config.toml
d_model = 192
d_mlp = 512
vocab_size = 8192
activation = "swiglu"
positions = "rope"
qk_norm = true
beta1 = 0.9
lr_head = 0.0185
grad_clip = 1.0
warmup_steps = 304
seq_len = 1024
doc_mask = true
steps = 4719
dataset = "wikipedia_en"
MLP neurons of a small language model. Each row is named by its layer, matrix (gate and up: input weights; down: output weights) and neuron, and shows model dimensions 48-143. Each number is 200 + 40 x the weight over its row's rms, rounded and kept within 0 to 999. A neuron's up and down rows have the sign that makes its largest values positive.
Before each neuron's rows, "raises" lists the tokens whose logits its output raises most directly, leaving later layers aside.

raises: "ions", "ional", "ium", " ==", "ible"
L11.gate188,86,152,204,228,269,198,241,96,213,210,213,147,219,163,253,159,110,229,193,193,228,156,293,258,164,149,243,200,261,180,188,210,193,214,235,138,233,248,229,175,192,208,136,226,232,210,201,191,172,177,237,200,175,156,221,257,192,168,150,229,156,224,185,209,157,177,292,191,132,179,216,199,159,155,120,218,246,241,159,192,268,165,125,203,207,153,155,181,171,186,192,215,133,220,187,173
L11.up188,246,212,159,230,121,203,188,132,196,211,268,213,172,145,161,247,298,166,225,161,187,172,124,212,165,197,164,298,234,170,194,196,229,234,236,204,240,223,192,173,194,172,149,286,183,223,231,171,170,251,216,278,172,171,199,233,186,182,185,152,169,149,215,187,204,206,202,215,176,249,197,171,176,250,189,178,169,197,204,166,133,209,241,277,262,204,214,217,258,240,120,219,179,166,275,185
L11.down188,182,134,257,252,104,207,197,170,182,262,219,223,220,191,211,194,142,308,228,189,234,198,199,250,168,157,168,240,195,144,153,143,223,220,233,206,198,166,184,222,150,177,129,277,240,223,158,274,247,137,145,199,171,123,201,249,259,199,176,197,213,160,170,185,219,268,210,318,178,211,205,248,163,185,242,217,243,218,249,177,157,192,211,180,181,157,183,123,137,212,259,185,167,184,256,121

raises: "ising", "ight", "iving", "ather", "ically"
L4.gate397,204,223,170,192,239,144,250,177,178,153,144,202,186,180,164,153,214,196,179,267,157,184,260,221,205,176,218,191,203,224,124,142,279,150,178,180,137,112,184,157,83,236,102,153,280,204,234,173,204,199,261,221,229,87,223,254,261,232,195,225,241,236,195,175,163,216,224,184,244,183,248,257,123,169,218,148,193,190,172,230,154,233,182,200,143,145,175,231,250,296,156,248,214,135,186,192
L4.up397,163,210,183,224,219,117,143,255,217,225,219,151,253,244,286,177,162,289,139,178,182,170,243,181,174,174,209,187,140,188,202,156,199,135,243,270,191,231,169,191,185,215,232,230,227,231,279,134,252,160,188,190,179,226,202,183,166,127,296,181,223,47,247,175,147,185,201,219,221,185,249,186,199,226,219,156,256,231,173,232,205,192,185,235,263,221,166,230,210,145,254,186,214,177,233,222
L4.down397,198,170,273,250,237,228,214,207,208,257,191,268,155,203,169,233,196,265,161,208,192,267,145,114,210,188,222,244,133,218,129,223,176,196,284,174,212,200,145,184,152,145,183,226,227,170,255,161,128,192,168,210,260,169,231,254,178,205,282,183,93,196,207,116,167,215,271,248,192,230,96,205,138,189,190,216,127,229,202,210,200,217,187,149,291,161,179,186,248,263,183,142,227,165,209,195

raises: "ries", "tors", "rio", "ria", "via"
L10.gate23,245,215,168,217,259,219,189,145,199,213,260,254,188,187,238,213,175,174,193,287,238,181,202,189,185,163,191,243,223,131,267,160,201,183,284,190,283,234,261,234,210,173,129,166,188,201,246,274,159,198,174,179,247,184,134,196,148,194,230,269,173,192,198,201,237,200,283,181,209,234,256,275,223,165,151,236,223,171,216,162,227,174,194,163,162,256,171,273,169,225,136,187,122,172,253,200
L10.up23,263,240,274,169,232,227,181,129,229,224,169,174,153,195,207,191,235,134,190,247,176,200,231,183,178,223,205,220,287,155,202,200,143,236,247,144,245,193,191,146,199,146,228,146,180,250,171,215,193,270,281,191,195,207,276,171,197,166,209,177,173,192,233,202,166,223,230,226,206,252,225,217,203,207,201,205,270,203,215,212,189,162,124,234,219,240,165,211,202,175,289,192,146,227,160,221
L10.down23,255,235,171,116,185,187,157,169,251,186,218,191,194,214,177,174,120,161,213,124,188,167,189,215,174,297,206,158,242,262,231,185,244,159,246,173,187,264,223,263,207,174,182,192,163,276,219,131,220,210,214,186,290,214,218,178,204,127,185,171,199,189,161,206,156,226,187,152,252,189,218,244,172,182,207,234,177,236,192,204,196,158,213,229,169,302,177,243,223,166,175,203,201,188,149,263

raises: " him", " them", " his", " their", " its"
L9.gate189,135,171,162,251,178,224,207,201,213,218,164,230,217,166,216,162,176,186,165,264,233,164,184,253,237,202,177,266,266,272,160,186,162,141,159,199,236,249,178,168,183,229,198,233,224,194,189,247,229,178,208,204,198,143,216,247,228,146,235,262,141,175,210,141,143,221,169,224,206,149,168,274,210,158,186,202,230,214,167,167,147,200,194,176,214,146,117,194,153,283,180,206,186,184,212,137
L9.up189,174,178,240,197,226,231,183,155,313,233,208,214,233,136,203,174,224,160,212,200,212,196,203,204,215,206,207,95,240,206,223,198,134,163,274,161,204,173,220,181,235,187,220,161,156,177,212,243,184,244,196,254,89,182,145,200,175,224,153,155,251,255,126,246,251,175,192,158,240,119,216,255,112,145,206,166,180,154,234,170,257,206,181,193,141,175,197,137,244,204,232,179,216,207,176,172
L9.down189,181,170,173,274,245,222,169,291,218,277,191,210,216,200,187,156,224,176,157,190,222,179,173,216,276,225,174,142,178,207,179,206,148,217,162,180,192,201,151,178,181,216,192,185,232,226,226,245,193,207,222,164,265,225,247,176,169,196,270,207,127,187,247,192,198,245,232,209,183,193,170,220,226,274,250,253,207,215,216,189,218,258,214,210,252,200,190,213,138,208,228,163,107,114,219,171

raises: ",", "log", "sum", " →", "cc"
L10.gate166,189,235,206,255,270,245,179,131,218,144,233,175,222,126,185,194,182,161,262,203,235,202,221,201,209,202,225,191,186,189,201,220,176,213,239,208,257,195,162,200,97,173,227,213,218,189,186,224,191,214,157,117,239,186,251,220,232,253,218,238,128,144,221,209,186,249,212,206,262,186,161,181,195,115,241,188,197,199,263,172,240,138,255,124,199,131,110,216,238,263,252,198,265,184,228,188
L10.up166,109,243,143,156,277,243,153,194,184,163,170,222,201,247,149,176,181,198,200,230,228,218,225,186,198,294,225,156,212,233,219,257,184,241,254,176,280,251,203,196,226,183,199,228,208,182,238,231,205,190,219,139,117,282,279,222,199,226,207,246,204,221,190,152,183,179,141,249,275,200,266,170,203,169,268,210,244,209,139,206,138,219,234,229,202,245,223,182,268,175,216,188,177,242,223,269
L10.down166,236,171,199,182,137,227,205,203,172,239,208,298,179,235,233,241,267,186,133,126,217,260,187,126,205,193,159,241,116,182,188,187,179,138,161,164,220,235,192,264,270,208,232,241,206,169,199,204,232,232,238,232,178,227,240,229,175,130,213,202,216,187,154,178,172,182,198,198,105,157,194,245,160,209,161,228,193,241,129,215,238,196,208,198,181,121,256,196,180,189,245,150,206,218,182,174

raises: "ary", "aries", "arian", "od", "ed"
L8.gate479,224,251,187,191,143,266,141,130,178,182,238,180,185,178,158,196,197,123,170,263,255,189,249,248,176,145,255,188,261,200,201,158,220,170,177,214,259,213,253,189,210,171,164,186,181,232,247,242,228,193,186,279,210,263,199,126,282,172,186,193,157,201,251,153,158,195,179,227,169,114,176,221,216,266,236,181,214,204,179,152,219,184,184,252,191,219,208,278,262,191,173,147,137,162,266,183
L8.up479,151,165,84,204,235,312,163,130,185,174,268,148,234,207,165,218,209,245,231,190,161,205,252,208,229,145,193,217,150,206,218,194,150,163,236,161,144,261,183,194,213,200,225,211,202,240,157,219,260,226,291,279,180,168,244,161,175,194,284,186,228,248,212,199,183,197,174,214,184,225,132,252,271,275,213,264,248,194,235,176,194,226,260,210,122,213,208,208,179,155,177,190,153,236,243,162
L8.down479,201,240,193,232,198,287,232,192,112,222,189,174,147,225,218,241,190,105,176,282,151,215,202,209,264,185,307,221,198,221,253,193,193,230,195,225,260,210,142,200,216,200,294,199,189,202,249,246,215,173,201,179,184,182,159,168,145,148,227,178,193,222,184,205,135,250,236,211,174,202,206,167,207,286,206,300,185,205,217,129,207,113,185,254,179,213,323,205,196,272,205,228,181,172,268,236

raises: "ible", "ui", "ify", "ile", "even"
L10.gate8,157,193,209,160,157,172,171,187,175,179,187,153,133,153,179,175,168,164,201,207,295,173,200,245,258,181,175,258,211,157,284,174,217,132,233,140,241,253,231,226,177,225,216,218,181,214,157,236,173,237,163,143,224,191,223,216,200,172,195,245,78,251,208,171,184,231,209,176,227,184,188,140,193,246,155,254,125,218,246,193,146,224,192,194,212,154,227,209,196,127,165,232,143,254,258,219
L10.up8,168,178,204,142,242,190,224,270,185,251,274,190,184,183,231,255,203,172,226,157,241,177,174,171,158,222,124,261,181,197,214,209,137,227,135,124,201,191,237,224,213,216,236,265,299,169,175,239,225,174,208,239,298,247,247,215,305,198,167,217,185,203,191,270,160,141,225,214,200,139,195,170,140,213,172,171,208,167,132,217,170,211,123,176,183,215,211,169,163,189,210,261,125,203,201,170
L10.down8,183,173,185,223,219,216,201,133,274,226,140,187,216,255,147,192,203,182,211,203,242,327,171,190,204,170,241,172,166,207,155,179,160,198,187,233,234,190,115,186,218,148,181,237,149,234,260,212,254,143,215,246,217,89,171,193,207,204,178,172,262,212,213,219,215,144,167,189,176,212,182,172,195,200,162,221,232,186,188,233,204,231,303,168,166,208,135,256,209,168,252,174,233,219,227,184

raises: "enti", "ore", "ence", "aries", "agno"
L4.gate367,181,178,158,198,276,172,163,153,210,171,242,256,279,189,190,160,151,166,183,243,208,160,141,286,214,183,244,196,161,123,229,200,196,216,269,153,157,249,229,293,154,301,203,177,126,180,201,218,217,155,210,157,229,178,213,259,198,209,186,182,198,145,199,278,212,243,243,206,206,251,248,283,196,149,191,184,169,164,229,161,209,213,192,221,220,159,200,274,167,221,248,174,197,196,199,184
L4.up367,204,186,151,250,199,247,99,183,180,150,189,240,160,182,204,299,238,157,160,221,156,176,158,196,203,231,216,257,279,181,274,215,206,210,239,316,169,195,230,239,269,241,187,220,212,154,182,210,279,239,217,194,216,219,236,223,195,220,214,136,257,196,232,142,195,223,179,163,206,243,171,128,223,143,143,240,174,171,204,215,181,184,178,223,240,217,227,157,231,155,176,156,204,235,190,165
L4.down367,283,224,160,254,204,180,195,229,125,203,171,236,135,202,141,284,214,189,230,245,266,180,187,137,243,167,211,223,267,262,187,170,211,251,202,169,219,146,161,234,201,196,183,205,217,227,140,216,285,200,219,284,199,235,176,227,154,247,237,163,227,177,232,200,155,261,150,222,167,179,206,245,197,213,300,237,203,191,219,205,184,227,205,158,221,149,198,183,254,233,181,180,164,168,133,312